From a checkpoint of a small transformer trained on Wikipedia: 17 layers, width 512.
MLP neurons of a small language model. Each row is named by its layer, matrix (down: output weights) and neuron, and shows model dimensions 405-500. Each number is 200 + 40 x the weight over its row's rms, rounded and kept within 0 to 999.
A block is one neuron, or neurons of one layer that tend to fire together. After each block is what it responds to, as a language model described it from the Wikipedia text at the highest values.

L3.down1839,157,175,273,201,245,220,142,211,187,204,221,289,184,186,178,157,152,210,192,275,148,177,166,186,272,245,235,212,127,181,190,176,212,196,162,219,191,99,226,205,240,168,154,164,165,197,222,247,197,84,155,220,183,222,245,203,174,161,166,236,205,175,257,202,165,207,221,105,256,186,164,143,273,215,179,167,248,212,243,198,141,247,149,174,223,200,89,140,204,161,254,251,184,235,187,235
Responds to: Year-prefix digit tokens

L5.down114,228,190,283,204,235,167,168,185,180,192,227,222,178,193,121,181,192,233,173,232,201,205,247,216,259,202,211,267,188,201,189,217,235,174,148,174,186,212,149,212,199,259,156,254,255,122,128,198,168,106,262,202,185,177,223,186,119,207,208,260,212,245,174,168,186,159,215,166,252,236,194,200,211,188,251,227,215,148,235,176,248,192,221,190,146,257,216,230,222,222,161,255,193,120,169,212
L5.down694,116,175,206,167,202,202,187,200,156,155,239,226,203,180,234,177,230,212,170,178,125,213,264,191,244,257,196,202,214,130,247,211,298,165,162,172,186,257,217,269,182,281,194,192,178,240,201,192,236,159,219,160,153,187,201,210,204,225,125,267,175,223,281,159,160,167,223,216,228,200,163,145,135,247,174,184,218,136,223,186,145,260,210,209,175,174,238,203,199,213,217,186,218,282,212,177
L5.down1071,168,137,249,236,219,147,238,244,218,212,168,228,201,183,183,198,223,192,135,158,214,197,253,153,200,211,163,222,157,212,172,205,180,164,213,200,245,251,203,255,143,140,163,165,237,126,187,175,172,111,293,210,157,174,197,147,249,186,206,153,174,247,222,271,175,197,174,181,240,191,198,185,216,187,179,221,227,219,204,238,112,154,214,193,215,243,102,189,202,187,187,254,184,245,159,177
L5.down1635,174,241,208,201,197,192,175,188,236,168,226,202,143,152,166,275,185,200,281,209,217,166,119,149,229,271,139,140,198,200,248,194,136,187,146,214,201,177,271,252,107,123,200,217,195,151,277,124,204,240,98,208,168,220,195,212,318,213,268,177,184,203,217,174,193,219,105,215,249,186,227,167,175,248,219,221,114,146,189,207,162,156,144,152,215,150,184,145,176,160,189,231,262,239,201,142
Responds to: Date month names

L5.down163,189,196,197,275,227,184,173,190,144,157,195,233,144,161,127,220,207,201,202,163,199,180,218,192,186,151,270,231,145,210,159,135,207,143,257,197,223,186,197,114,222,304,188,243,192,191,103,228,209,257,311,164,157,230,218,148,193,191,198,117,192,287,208,201,167,260,221,199,222,222,222,182,211,218,176,194,231,221,230,203,227,182,267,242,270,270,161,221,238,221,118,241,272,226,135,244
L5.down615,170,96,239,194,169,171,176,205,144,165,198,239,133,215,181,158,203,188,194,261,164,177,245,153,247,193,183,215,224,283,167,223,162,177,202,232,190,217,234,258,297,288,145,199,294,140,162,213,135,207,289,210,188,157,215,169,242,226,167,224,211,239,197,206,197,220,243,125,204,231,147,237,245,253,217,195,170,291,247,205,151,182,262,173,254,189,170,199,227,160,159,260,180,270,227,219
L5.down1321,224,171,181,158,192,229,243,277,199,160,181,157,201,227,185,172,141,164,163,234,188,204,199,239,178,163,217,227,141,176,174,202,223,206,187,202,172,177,175,250,191,212,165,192,255,254,166,147,203,226,242,221,182,135,272,148,118,228,95,223,231,112,228,197,184,149,244,241,157,183,293,94,225,179,226,219,184,260,259,189,153,186,253,141,251,141,231,260,198,203,167,194,247,327,226,272
L5.down1956,179,165,305,237,220,183,191,135,278,220,176,179,152,208,158,212,196,261,261,294,226,184,203,178,202,242,146,190,200,266,197,193,205,221,216,218,166,295,231,200,238,225,151,182,217,185,244,143,262,203,242,243,217,177,249,220,234,213,189,210,171,211,226,238,290,236,169,210,156,209,297,224,219,222,187,175,187,244,257,179,177,188,204,152,238,134,167,170,213,222,229,178,194,222,273,196
Responds to: Numeric table punctuation

L3.down1310,276,232,196,243,147,214,157,187,205,234,181,147,237,234,174,208,208,290,192,178,200,196,222,196,192,217,184,230,164,218,215,203,193,199,244,219,159,153,235,227,300,115,203,213,212,170,166,217,200,140,184,197,233,204,193,173,168,193,184,173,185,180,263,217,199,210,179,202,129,203,170,280,182,204,248,136,158,218,170,264,201,216,170,154,253,163,230,218,243,166,214,220,215,0,143,165
Responds to: Infobox and list punctuation

L5.down570,219,165,253,211,225,143,170,236,189,177,216,174,102,220,169,166,197,216,177,140,232,187,201,179,207,140,137,178,118,198,243,230,181,158,143,259,207,261,190,292,261,182,169,211,248,219,281,213,187,261,251,194,163,207,179,114,280,186,147,222,195,256,190,106,189,212,183,193,237,241,196,254,192,213,210,271,200,176,197,165,120,167,167,260,177,188,136,190,183,182,211,326,223,244,240,174
L5.down672,154,143,214,239,253,234,181,115,123,146,204,231,173,219,216,198,211,227,212,192,139,160,228,188,252,208,122,257,145,153,212,176,168,271,171,189,214,239,247,233,192,209,197,142,81,165,218,117,129,256,152,226,181,167,218,214,189,197,242,155,215,123,156,219,195,177,183,205,149,207,163,186,210,197,208,245,274,77,199,214,188,171,157,187,212,183,210,143,183,213,181,203,268,312,168,193
L5.down1378,158,186,255,207,210,171,157,270,183,191,195,219,138,199,150,219,275,238,202,116,197,188,260,157,269,230,181,239,138,230,276,176,194,161,215,216,203,221,132,245,200,187,178,138,213,112,203,190,83,216,199,211,105,185,134,189,194,198,191,242,177,121,181,207,194,227,140,233,221,184,209,140,290,190,186,236,228,203,178,198,71,196,182,218,227,218,105,200,156,178,269,198,215,349,302,174
L5.down1710,172,213,209,304,190,239,204,182,111,196,207,207,193,194,200,194,289,239,186,178,203,202,241,152,180,156,150,268,237,132,177,189,157,209,194,200,205,253,128,191,141,194,162,224,225,267,230,230,149,191,234,181,117,202,260,272,212,167,154,255,222,136,231,108,207,222,230,172,223,153,168,194,253,202,172,279,207,135,180,175,167,221,224,201,174,178,207,132,186,200,175,180,231,241,323,152
Responds to: Word-piece fragments and colons

L5.down610,220,255,187,229,230,194,257,136,225,245,199,184,153,123,158,200,240,169,233,124,221,140,208,195,154,192,156,211,154,173,230,266,238,159,108,243,235,183,180,236,246,226,149,208,246,143,211,138,167,306,208,237,210,206,162,250,260,218,216,177,155,208,191,166,199,154,189,235,175,162,246,214,190,131,266,184,243,219,200,149,176,224,165,220,202,215,170,224,213,180,156,166,179,179,175,233
L5.down628,230,147,214,215,198,178,178,223,219,234,211,205,215,138,192,210,141,197,187,118,176,181,146,194,215,264,201,191,125,207,247,216,199,245,186,264,190,148,226,199,301,257,170,251,179,152,210,180,244,195,167,198,178,170,141,130,236,222,240,150,198,204,239,238,176,195,217,306,208,202,141,199,228,207,194,203,190,183,190,189,179,267,180,217,227,223,225,170,219,254,123,239,240,238,213,188
L5.down745,157,219,216,172,177,170,218,199,261,197,199,217,221,194,264,254,227,160,153,150,167,177,213,198,170,194,143,203,232,175,183,187,163,213,203,238,191,176,291,195,267,166,267,79,191,192,211,148,194,189,162,196,202,191,179,202,233,231,230,193,155,196,264,232,275,159,148,233,206,184,287,205,150,259,236,216,264,139,182,231,234,187,202,186,196,147,217,153,167,110,165,182,227,248,207,214
L5.down1380,189,149,279,303,188,222,195,204,224,211,152,242,225,152,270,192,184,219,190,249,150,208,153,78,209,129,204,228,153,235,70,249,170,198,268,180,179,187,191,153,298,171,175,207,193,167,230,115,225,182,223,204,187,213,211,149,216,215,179,127,210,180,276,257,241,212,173,178,184,184,153,242,203,283,191,195,255,183,238,192,186,195,211,162,173,240,147,208,302,188,149,187,161,171,146,300
Responds to: Definitional lead-sentence verbs

L3.down1383,248,126,177,160,172,243,147,155,209,229,210,185,233,216,271,182,144,232,212,294,163,147,115,261,229,152,251,186,160,175,213,225,212,220,163,189,188,242,227,162,141,210,280,194,140,188,200,198,194,199,144,174,133,212,270,179,209,195,219,273,179,70,171,196,192,234,248,156,194,198,180,173,206,192,238,183,167,214,161,170,208,213,151,191,245,226,200,158,198,177,251,202,206,160,168,189
Responds to: Numerals in running text

L8.down253,118,191,132,219,232,141,178,204,180,199,209,182,265,185,169,254,173,144,157,213,200,167,149,196,210,276,296,297,224,189,274,201,255,234,139,214,184,224,185,213,208,187,202,254,227,204,252,196,222,219,307,182,181,160,154,175,211,186,177,188,256,122,246,260,180,147,221,171,278,182,184,173,198,195,199,203,252,133,210,146,191,253,218,175,285,141,263,243,259,181,210,150,214,336,198,251
L8.down420,183,198,179,179,166,106,185,235,107,211,275,158,242,133,189,178,82,236,176,201,129,195,202,204,185,279,268,211,239,231,205,237,219,233,245,206,195,115,174,244,253,222,250,177,226,184,188,194,156,173,272,213,160,194,188,203,204,172,168,227,201,148,248,177,209,163,191,218,197,198,222,153,197,188,238,250,145,135,282,115,120,142,211,208,203,208,199,268,164,197,161,182,203,249,251,183
L8.down1557,225,195,151,183,156,131,206,209,169,179,224,162,237,165,224,218,121,153,197,165,161,193,203,149,246,242,256,215,174,208,207,212,198,300,164,269,193,191,169,200,150,166,219,230,170,246,214,160,236,199,238,198,222,133,189,201,206,181,179,228,180,204,220,180,214,141,212,227,216,228,196,115,133,228,215,190,261,200,268,150,154,212,158,152,199,243,256,236,213,147,217,170,219,269,307,214
L8.down1584,209,212,175,180,255,165,165,185,210,212,237,191,226,199,234,121,217,190,147,171,111,259,278,122,199,254,177,230,228,199,152,129,200,122,214,217,150,153,219,183,193,202,207,106,178,225,222,261,173,183,276,200,186,164,252,155,205,179,255,203,178,250,219,255,169,315,252,164,226,184,174,81,157,191,246,222,238,146,211,159,221,253,192,146,216,257,246,239,180,220,231,244,240,303,243,218
Responds to: Mid-word pieces and separators

L3.down780,199,181,272,210,255,231,221,165,216,142,196,219,171,226,208,197,205,267,171,195,191,247,257,205,165,132,157,263,154,151,173,212,206,213,146,233,201,260,205,192,195,179,211,179,140,140,217,242,172,200,268,117,171,201,234,219,223,180,245,257,199,174,144,210,192,175,205,176,238,240,198,197,186,222,231,210,233,154,174,174,191,223,181,183,209,206,171,160,219,247,165,269,277,580,148,210
Responds to: Predicate-opening modifiers

L8.down500,185,284,257,192,195,268,231,224,151,200,202,131,234,204,163,157,177,205,172,182,166,219,175,245,167,154,177,127,160,219,222,135,155,218,168,219,239,222,228,182,220,166,228,99,223,175,200,226,204,183,229,225,221,149,223,188,211,252,284,148,204,213,190,218,223,218,204,157,165,169,243,226,253,197,278,246,271,206,201,176,228,205,228,177,189,219,190,190,188,183,163,244,262,245,224,200
L8.down778,116,224,228,217,193,188,222,167,190,193,147,176,248,183,232,183,187,227,199,173,230,191,223,183,239,262,115,221,278,141,254,244,183,185,145,200,264,176,197,232,201,200,159,249,174,167,158,117,210,164,156,198,234,166,141,228,226,231,215,179,230,198,174,181,190,222,236,102,230,214,174,156,259,187,215,293,203,228,226,152,171,189,220,179,174,265,227,186,179,150,205,177,208,230,187,189
L8.down1002,246,277,221,187,186,230,218,176,181,248,299,115,195,201,225,108,217,203,141,178,242,211,230,148,186,240,175,195,154,222,284,174,227,209,241,171,272,240,201,185,281,171,187,197,216,183,182,218,199,217,196,211,137,204,286,187,233,230,254,163,218,257,151,157,205,245,227,145,188,189,186,206,234,262,181,243,199,158,176,157,191,265,151,208,194,271,247,197,231,240,104,255,187,306,130,193
L8.down1388,160,228,288,285,221,235,271,244,149,192,189,206,173,208,279,200,236,246,219,166,178,245,156,211,151,134,251,177,226,220,256,188,187,214,119,226,257,162,171,211,293,126,204,253,232,204,216,286,152,207,179,175,201,203,247,148,128,259,205,200,218,152,261,167,218,298,250,180,222,245,214,285,229,143,196,254,237,191,203,134,234,124,197,168,147,223,223,167,167,197,92,262,215,0,232,194
Responds to: Short word-piece fragments

L3.down49,206,245,234,137,198,146,170,152,214,268,243,224,242,214,172,199,209,209,206,175,262,186,268,234,164,242,176,195,241,153,264,183,218,161,283,209,202,171,200,230,197,223,195,191,259,133,221,211,220,183,219,161,209,233,206,237,173,218,184,146,210,295,235,164,157,233,175,185,211,194,161,222,302,209,184,217,202,112,223,187,248,258,236,217,243,223,169,195,173,216,278,185,222,506,152,168
Responds to: Mid-word consonant fragments

L8.down97,239,214,232,185,237,172,126,152,244,112,186,186,272,230,200,231,195,222,153,243,210,247,213,167,213,258,226,188,182,195,220,225,272,221,179,217,212,213,208,173,202,335,148,123,202,254,263,167,226,193,216,157,209,231,149,213,185,194,165,241,168,252,246,207,199,152,219,202,197,162,193,197,249,243,206,124,210,185,163,211,222,183,208,175,167,227,193,253,219,208,187,112,232,233,185,211
L8.down422,157,179,209,224,190,210,222,158,200,160,174,188,225,244,233,181,203,210,149,185,206,222,267,173,183,134,210,230,195,162,218,212,216,245,256,223,219,177,131,278,196,190,202,161,168,269,268,219,193,221,223,182,176,223,201,216,206,231,264,219,161,156,141,192,182,254,223,179,181,202,233,275,261,127,226,197,200,198,234,245,234,103,228,155,231,242,255,162,224,195,197,176,176,37,159,197
L8.down424,280,204,178,220,227,224,195,213,206,140,198,216,153,191,190,203,250,129,229,217,253,209,223,218,187,235,167,255,139,151,151,211,241,170,237,115,246,216,153,132,168,197,198,254,250,115,208,247,155,166,171,239,183,219,229,212,162,205,212,100,156,167,164,204,205,215,171,162,228,178,211,284,253,201,164,211,160,196,218,194,105,223,179,143,184,188,247,230,178,204,229,147,165,289,188,174
L8.down1983,184,248,257,154,145,194,197,167,202,222,201,265,181,185,252,240,198,231,149,205,179,169,229,172,214,238,222,211,181,164,283,244,298,213,230,283,260,167,222,166,248,247,196,186,163,215,215,206,231,222,205,256,191,232,209,200,236,153,167,194,235,198,211,162,182,189,189,140,279,224,207,139,213,165,210,224,233,171,205,187,173,242,231,239,201,165,214,208,193,211,245,192,190,273,190,208
Responds to: Adverbs between auxiliary and participle

L3.down1228,216,119,241,215,174,266,282,180,260,189,182,158,176,111,239,231,169,243,190,166,118,164,231,142,257,198,194,188,208,228,191,228,220,185,100,220,190,275,192,265,144,191,131,224,185,141,226,189,142,179,134,161,165,190,259,179,253,205,246,199,156,172,217,193,181,162,181,198,206,265,229,185,174,221,165,196,226,175,207,208,145,232,147,203,232,166,266,171,157,126,183,231,206,314,209,124
Responds to: Adverbs and pre-modifiers

L8.down1031,151,162,214,223,198,170,230,212,221,236,162,274,164,169,142,199,242,219,180,168,245,117,150,306,137,161,188,164,241,187,175,187,185,265,223,239,252,233,264,177,137,176,157,224,237,189,156,121,167,180,245,283,180,225,159,257,264,190,222,170,189,239,162,211,152,170,221,207,182,268,253,115,216,221,200,219,172,157,213,222,240,157,153,233,185,193,143,180,215,170,194,169,153,329,169,194
L8.down1038,192,179,159,249,286,165,221,232,208,188,177,143,203,196,197,157,223,161,256,184,196,266,152,198,185,184,118,283,276,171,247,165,197,220,153,214,142,278,216,241,181,143,232,256,187,154,192,232,226,240,198,214,212,177,286,192,280,244,225,167,181,120,236,231,168,264,223,198,167,158,186,180,264,186,250,162,196,220,242,188,119,170,143,185,256,176,259,130,205,170,214,221,226,287,135,237
L8.down1254,238,151,230,168,197,195,215,203,201,270,225,173,189,176,183,238,195,221,175,229,134,126,122,185,151,212,245,141,208,165,140,190,208,218,166,242,142,225,136,165,241,232,296,215,215,231,238,253,199,110,194,257,203,197,230,122,125,190,212,164,256,183,148,267,179,143,163,194,181,222,229,186,199,151,199,250,220,265,143,178,221,229,217,168,213,197,129,130,232,274,244,226,169,253,159,257
L8.down1534,100,164,190,176,248,189,170,212,162,230,197,275,272,257,218,206,132,154,195,148,177,193,168,216,132,226,225,117,223,247,187,197,230,206,185,171,271,186,196,233,202,228,227,201,196,206,235,261,233,218,249,247,267,242,209,215,208,192,200,161,212,201,203,302,167,194,219,247,252,181,242,187,241,137,218,219,151,160,251,203,214,185,248,216,147,290,129,173,204,158,179,151,265,176,159,210
Responds to: Possessive apostrophe

L5.down1614,167,158,303,121,180,131,211,145,257,217,225,216,212,162,204,175,105,226,222,256,222,192,174,196,238,177,202,239,232,228,165,148,172,244,207,220,198,212,256,177,202,190,208,203,239,250,168,206,232,193,167,208,168,235,206,218,136,163,169,149,211,204,164,199,167,176,190,221,212,223,189,161,146,213,206,151,144,292,230,210,164,189,156,207,255,174,214,207,185,135,183,165,204,154,131,218
L5.down1659,189,242,198,182,131,192,200,126,193,153,208,235,182,182,183,149,146,191,159,287,266,198,215,168,108,150,247,215,235,268,155,215,216,264,294,227,214,193,188,163,198,205,212,198,281,195,210,160,200,210,243,212,263,229,203,219,140,211,137,175,208,182,127,216,193,176,199,214,193,198,235,142,179,225,244,180,239,212,228,213,251,250,202,223,224,248,140,194,174,197,195,239,155,304,178,192
L5.down1725,220,156,209,199,209,192,155,112,157,220,143,241,103,189,186,144,195,245,214,269,205,224,159,203,150,172,210,245,184,240,94,225,302,227,255,181,174,215,161,148,253,307,183,264,206,188,215,209,237,168,298,170,249,243,189,224,139,184,183,179,160,284,128,232,174,156,213,254,234,223,238,177,154,228,210,143,186,184,211,252,231,273,188,185,241,222,111,200,271,138,239,180,248,228,165,246
L5.down1932,194,225,213,285,204,234,144,169,150,178,207,181,107,171,161,271,249,186,184,249,195,169,183,136,226,190,173,240,233,174,138,171,262,162,163,165,259,214,197,191,173,209,179,249,242,188,232,156,180,179,210,183,183,217,179,232,249,195,254,369,260,169,277,184,214,223,191,165,218,187,208,123,245,177,237,220,133,231,237,201,159,154,219,218,174,189,173,145,264,140,266,133,180,197,204,221
Responds to: Surname final pieces

L8.down764,249,167,197,135,174,213,187,239,177,204,187,219,134,119,259,208,161,252,184,260,231,237,134,173,196,148,210,190,128,226,143,186,233,211,259,180,227,255,209,152,232,194,224,133,265,207,186,217,156,187,238,175,148,158,194,171,212,244,179,111,264,195,179,217,206,134,207,272,211,226,267,206,209,224,245,205,134,204,203,227,186,197,203,152,186,254,159,213,149,167,236,265,203,255,226,260
L8.down1293,271,205,244,180,211,142,228,179,173,227,146,265,203,212,136,224,186,234,211,165,155,194,170,211,81,241,175,222,192,218,179,196,184,215,225,241,167,262,199,159,160,281,195,197,273,263,236,171,241,149,214,206,222,229,180,113,188,218,161,116,226,213,237,203,207,177,303,228,217,181,180,235,231,200,152,196,229,211,178,230,269,284,207,195,131,269,202,257,218,153,186,152,172,257,169,212
L8.down1571,248,193,237,168,212,222,166,193,238,202,190,245,246,197,214,173,203,203,223,247,228,239,184,301,170,228,234,188,112,196,148,211,239,222,157,226,210,207,158,138,182,134,260,153,271,248,210,199,207,201,194,170,202,61,184,109,220,231,190,163,156,221,279,201,180,172,185,220,144,171,151,195,265,271,176,234,154,300,205,226,198,137,279,167,178,252,207,186,210,241,179,229,131,213,209,198
L8.down1664,230,211,131,239,195,220,201,121,210,159,184,203,249,184,248,192,245,201,203,150,191,238,209,242,213,209,95,114,175,193,232,238,144,209,207,220,189,290,136,214,198,195,109,180,193,314,146,218,201,204,189,151,159,163,195,250,184,189,194,195,212,183,227,216,210,209,190,204,200,181,168,211,264,207,213,212,176,155,192,210,256,247,186,180,193,258,239,159,161,131,206,162,179,258,232,172
Responds to: Predicate start after copula

L8.down377,178,238,227,217,231,263,174,189,208,206,180,183,175,173,271,215,259,196,149,221,231,194,197,167,166,207,202,168,214,157,109,202,214,197,250,195,207,241,250,206,139,206,235,169,178,191,177,197,146,216,223,169,112,257,200,218,135,213,202,190,160,197,165,183,202,208,212,213,151,167,219,266,193,247,194,217,250,179,148,255,213,163,243,242,201,166,215,217,171,204,232,214,211,0,223,249
L8.down735,209,202,259,207,210,270,141,252,225,208,204,182,127,137,250,238,248,230,170,219,235,185,258,163,215,170,236,211,178,200,163,220,208,164,253,135,209,137,247,197,181,195,177,198,226,200,187,192,77,250,208,142,193,287,178,180,150,216,216,200,188,185,216,185,221,173,180,157,163,252,221,228,222,173,210,239,135,219,211,238,172,220,209,147,174,141,134,142,221,190,242,151,193,222,201,171
L8.down795,163,155,235,279,162,275,176,180,127,221,176,197,171,269,178,221,166,245,255,148,191,134,252,225,201,182,191,227,208,167,258,186,173,150,137,193,260,184,272,205,231,233,234,184,181,205,179,247,191,170,179,235,231,213,217,246,138,215,222,178,161,194,212,228,170,207,203,172,160,227,177,224,127,191,173,209,267,209,221,279,213,287,174,210,273,116,236,135,151,176,189,230,176,244,177,182
L8.down2037,252,169,225,228,199,199,234,176,195,252,234,220,186,215,146,230,220,215,235,176,231,161,182,206,258,240,173,210,203,192,274,230,229,176,205,179,193,160,230,203,205,208,203,211,216,216,146,252,203,241,177,287,205,280,206,219,202,135,174,188,238,223,243,163,210,187,220,239,203,199,217,202,171,271,183,114,208,269,284,219,214,248,165,142,208,183,250,204,204,206,197,260,199,87,138,210
Responds to: Mid-token name and year completion

L5.down852,212,236,182,201,221,198,200,150,149,159,167,216,258,202,184,196,134,209,269,267,210,239,245,251,230,235,189,157,161,246,181,223,205,206,220,277,206,231,164,179,248,281,203,142,237,229,200,185,210,254,188,175,202,129,102,201,243,208,193,133,188,183,278,185,184,240,236,218,197,192,202,224,158,237,290,237,158,213,236,206,188,222,322,202,134,219,179,191,157,151,186,191,204,178,231,245
L5.down1031,139,230,159,210,209,135,211,170,120,219,204,256,244,201,201,237,205,186,209,182,204,188,260,245,161,194,269,161,264,190,221,162,206,189,281,241,205,208,215,128,202,234,183,171,152,221,162,223,251,235,264,217,259,194,206,202,134,175,200,123,235,265,204,267,167,197,211,156,222,168,223,220,203,160,268,163,234,242,209,250,228,245,277,268,191,212,178,182,225,182,207,163,190,210,200,209
L5.down1943,220,200,199,280,172,183,218,173,134,161,220,171,188,164,213,182,217,199,232,157,156,251,188,240,160,187,282,235,191,203,226,217,171,176,191,199,228,197,178,173,186,154,231,196,186,243,254,238,229,202,169,188,228,207,200,190,163,210,197,88,188,214,315,203,177,156,276,135,122,191,201,127,175,225,230,177,273,209,217,205,190,222,191,210,213,208,279,152,195,147,208,249,128,261,231,245
L5.down2034,208,178,230,263,197,213,217,212,205,185,203,188,246,143,157,120,239,179,259,173,224,210,222,121,203,243,146,260,267,223,223,193,160,238,189,250,160,244,210,210,250,123,170,207,263,195,151,226,239,177,193,217,144,199,124,175,206,221,156,195,233,287,285,208,173,197,209,243,204,181,237,247,214,233,264,191,191,171,180,170,208,182,215,231,162,161,224,114,229,123,124,210,172,266,179,113
Responds to: Apostrophe in possessives

L8.down616,204,184,212,224,206,153,172,204,202,138,179,236,209,222,212,221,175,223,205,220,173,227,217,202,192,202,202,173,197,267,260,222,206,277,256,182,199,193,177,213,248,170,232,215,195,223,161,257,207,143,176,223,186,209,234,218,252,199,192,183,113,210,97,221,228,210,222,225,217,172,267,144,212,262,160,192,166,232,272,134,185,210,183,145,254,188,257,267,161,256,146,174,195,193,179,159
L8.down727,221,146,264,198,153,115,176,199,165,207,214,174,178,236,218,288,221,269,201,205,215,219,176,226,155,246,228,210,212,213,172,175,211,212,191,215,219,151,200,174,227,269,208,205,148,284,166,217,213,165,223,209,163,249,223,239,213,207,205,236,116,244,145,242,223,154,197,230,277,222,273,192,135,292,158,173,221,184,140,217,244,203,128,235,224,183,271,191,173,205,215,260,179,174,217,155
L8.down916,218,211,250,195,162,196,110,165,292,188,191,168,199,228,215,205,226,264,146,231,175,228,270,205,222,137,153,195,175,288,185,189,153,226,250,209,188,239,177,157,147,220,208,184,212,141,190,230,231,228,181,199,254,203,170,232,170,159,225,269,191,179,158,169,146,130,149,202,193,214,247,286,162,192,250,174,195,177,233,251,170,266,172,245,163,184,197,177,217,246,276,223,238,119,190,168
L8.down948,204,230,208,161,196,215,169,132,174,201,231,244,192,157,192,230,208,214,181,197,204,190,217,183,168,231,190,180,259,192,207,221,203,232,222,221,252,181,263,161,228,193,233,114,141,206,123,192,165,128,239,238,174,164,254,212,100,144,152,157,189,149,263,240,166,156,226,113,213,324,246,147,220,279,144,184,202,173,196,227,202,205,229,274,271,176,258,236,265,205,187,243,182,213,186,310
Responds to: Table headers and determiners